{
  "n_layer": 15,
  "d_model": 384,
  "n_head": 6,
  "n_kv_head": 6,
  "head_dim": 64,
  "d_mlp": 3072,
  "vocab_size": 14218,
  "activation": "tanh_gelu",
  "norm": "layernorm",
  "norm_place": "pre",
  "norm_eps": 1e-05,
  "positions": "learned+rope",
  "rope_base": 7270.0,
  "rope_fraction": 1.0,
  "qk_norm": true,
  "attn_scale": 0.125,
  "bias": "all",
  "tie_embeddings": true,
  "parallel_block": false,
  "init": "normal",
  "init_std_qkv": 0.0212,
  "init_std_o": 0.00388,
  "init_std_up": 0.0212,
  "init_std_down": 0.00137,
  "optimizer": "muon",
  "lr": 0.0143,
  "lr_mult_o": 4.0,
  "lr_mult_up": 0.893,
  "beta1": 0.9,
  "lr_head": 0.00388,
  "grad_clip": 1.0,
  "warmup_steps": 0,
  "schedule": "wsd",
  "decay_fraction": 0.905,
  "decay_shape": "sqrt",
  "final_lr_fraction": 0.02,
  "batch_tokens": [32768, 65536, 98304],
  "seq_len": 384,
  "doc_mask": true,
  "z_loss": 0.0001,
  "train_tokens": 397900000,
  "steps": 6503,
  "dataset": "wikipedia_en"
}
MLP neurons of a small language model. Each row is named by its layer, matrix (up: input weights) and neuron, and shows model dimensions 64-191. Each number is 500 + 40 x the weight over its row's rms, rounded and kept within 0 to 999. Numbers have three digits each.
After each neuron's rows, "fires on" lists the tokens most often at its 100 highest values on Wikipedia text that the model never trained on.

L2.up343:521502482474504433456537490517514438470498527529440430503439485419491484528522497473426450531437541507490443470571432516503528497527545478517493530419469521525544537529505496508509548464479500552514548487443498466461549536467514582409460592481512484479531522530561538445472455542510465534433442465526511546461489502445406471483487606437464576478547422483471418563467548506514509485491
fires on: "son", "on", "y", " as", "ter"

L2.up456:456489517561460520466436484434497461563478450501437492464540533459498507575480493498560502539497477514506488591488503538527541476513562410445508494559502472450500473425483474521461549479493578491549528465505467531565515452506502511494504439518484544448464506535589452474522532480377509551482551530376471489465531428546548578511547442464533488461527465531510539493490453514473500512473
fires on: " the", " of", " new", "ol", " age"

L2.up159:521465377473566583506525504495547485505528411458490500476433503488501538514489454538551529526485495511510550496584496539563456454475519534440471446472463512441474464542506505498484547463468507503457503475498447593474579463400518538464448511452520465457505460489534489511497460505561502501535555491414527473423556462377514551603499521520519476487438502470502528497575544580501501482625
fires on: " of", "rat", "ly", "oy"

L2.up1324:484506513439505471512482507475589453535556466515531545486540498517466507525417542374521528500447427472482539543564502585476526536510497509445575511472551446508524436489537509515489507543484514480500428470485510479513512530470505449496525554491505534548486489521469451459539485598469500474521527567545504501521460488552492416556569557509540400511503484547537435519491557395523494498450
fires on: "th", "b", "ic", "eth"

L2.up765:492475583527431498488398514481510511429532518450538473451473511479519515430590489498541505445493411511492522451513541414482488516476454474505456553481397572534503551458481428519488549552420535477530539447574585538467505512526576510495552486501502417468516468500506502492521577511507567450501471526540488591492423520456556501460559534490455519522533516462530513570495476491483490467567
fires on: "–", "c", "uc", " Rec", "oc", " sec"

L2.up1318:526485431476550551405433465585514504474461524463527499469567505514533517487490447498520570533553468580556487547523537540471483473455480429509498459457457441517551485522452525532498493557557499479496454480522554527568474477522489500412539412492533521492454509463511521504526463452507525523534571506524450496469523494523529504555503481525441552491523491486475500572493539502459516456455
fires on: "ib", "v", "op", " per", " control"

L2.up2804:446465504435553476539530468510534437496494450481565497462504495593491491503505445552527414565524488466543467527536456510524531460567573456573391534543517484431534506431515467520503522500468471520519456483479471426491461503513555477501469548488509579467431487522469489552556537489529546509444530479521511520502551521531465482509523521468419574494507493467511509439579492489537542561568
fires on: " 0", ";", " 2", " 1", " to", " Lost"

L2.up1872:571470421520536508475495469462536516442489452499508458535506424516446452510484498482466499547466494484450504455518518548538481456565540545499572511546541453453517456461508450547516478457468542497527465429518501497585461522512536463569458414534501563481462529580479480499523473523446496509468514509611473540528462478450513563521473487469460498459485406510495527513478493599515533496542
fires on: " Ab", "ab", "Ab", "hab", "_\\", "inking"

L2.up393:526520483556478459576520497545547524581464520499495479522542440537523562518544593560473518526471490437516498507564544450444489508575500496438525512510483502530555489528489477537483527467606506545521524417467456559554416528483506448472495549457504468510470540464450542532440548504495510486449474532391494456583443552501435466508570542544504481362555541520567480447469551438513557499532
fires on: "ic", " Je", " boy", " girl", "aza", "ex"

L2.up1912:610461520490465465627474566516453528509409428463461558551591514466463504495498465513508507468457501602499527525436558559505481509459504521508396532466548457455498524504466487478541459546458471471572487546573542483494527466460451534556582489474463492555520538476480477499497510482560506479495565488505502522518542464532449509467530563479465501440497536521493511408540559514484518477549
fires on: "s", " El", "b", "ins", "as", "v"

L2.up1749:458536468506482553532492477501501485551420474509537466481463438454463437535545506609520500541454538574502571479465549487569477542496432493459531529497503404517440484506569441527532486527500507501467487450548502498542531522515545491565537616541450481518518512446461496516471507498508543526534497449477481453463540562433541525428516464459532561483459549467540410496490523484485473486444
fires on: "′", "°", "N", "″", ":", "\""

L2.up2925:534430521488460512493504456530539511491528551483497399479543491508440532476547466450441556564508512477437467494554522488534505474499499460513469517423565461444518547516547526500458497455476469500499453556534467501467508469528488582473533551557479524448468444531501507497495500459482498548510499469437420530485470413484497445474515503469520551530482541547554551534487514499509553507563
fires on: "ad", "am", "p", "at", "il"

L2.up2507:550456521482507533530496518471548555491489472437488564497484500412523472495559535423456513533525481484458505568473472437490499525496491592522445423495485509489545486457495515528471478493473540405523495450409440532509468557501547452535476467549508469465503505485492490562542464424482470511592502511519507476504534518532492450501506482485547463580465518512504552552461553512557508459489
fires on: " various", "ous", " with", "al", " different"

L2.up800:513410430568483479513490480491506484483476474543519440458514484547401482472491554458566533471455549515536432568476457500561450471508461542517486554549503499564537427436534515547527540526438436480436539564488411534528522511523482460523483536482511534483514500499560615434493524536531464477502418456394462578529463490496525511515565567456500480466492498507554485507433443499504477486563
fires on: "c", "m", "C", "in", "at"

L2.up2729:485506457498481562567478502477542419513556469527456531533560483471506534483525513468507446546513446536482521460509437544494416434536504544496611489505436555587534519460471505492532538534499565501510416537536437584486416437503490529596557486494469477505502544452464522542510511517502485463455418466439557430521444503408501596528457536472528477475463494465497455546435522481516510526514
fires on: " of", "ux", "eff", "eg", "et", "per"

L2.up1566:462537487481524515457509498540525483515453507464553473504423507487459514517574571504477549445520542478476554563520484495486519478552543560533446516492550543498452436577466504523501526459559479550567529566521531482524529483490473441477516526507462500394450524495488470540458527430498482502536552547463547489463518482510573502466486469494487575523531522546510589513492451515429431461445
fires on: "o", "u", " correspond", "t", "ue", "et"

L2.up171:448450500545504481515404464517540427501547471452520630505516555481491513506522496492516434520463472518527516458521437483544525469528507473463464437520448506512459470494512530500496558463534487509480482556500548521489440466523449476476558430520397545534467454435525403518484485507455495546525446499563518523440481531460399491464467540535494538507511535535492554535461473499472478560547
fires on: " to", " under", " post", " follow", "-"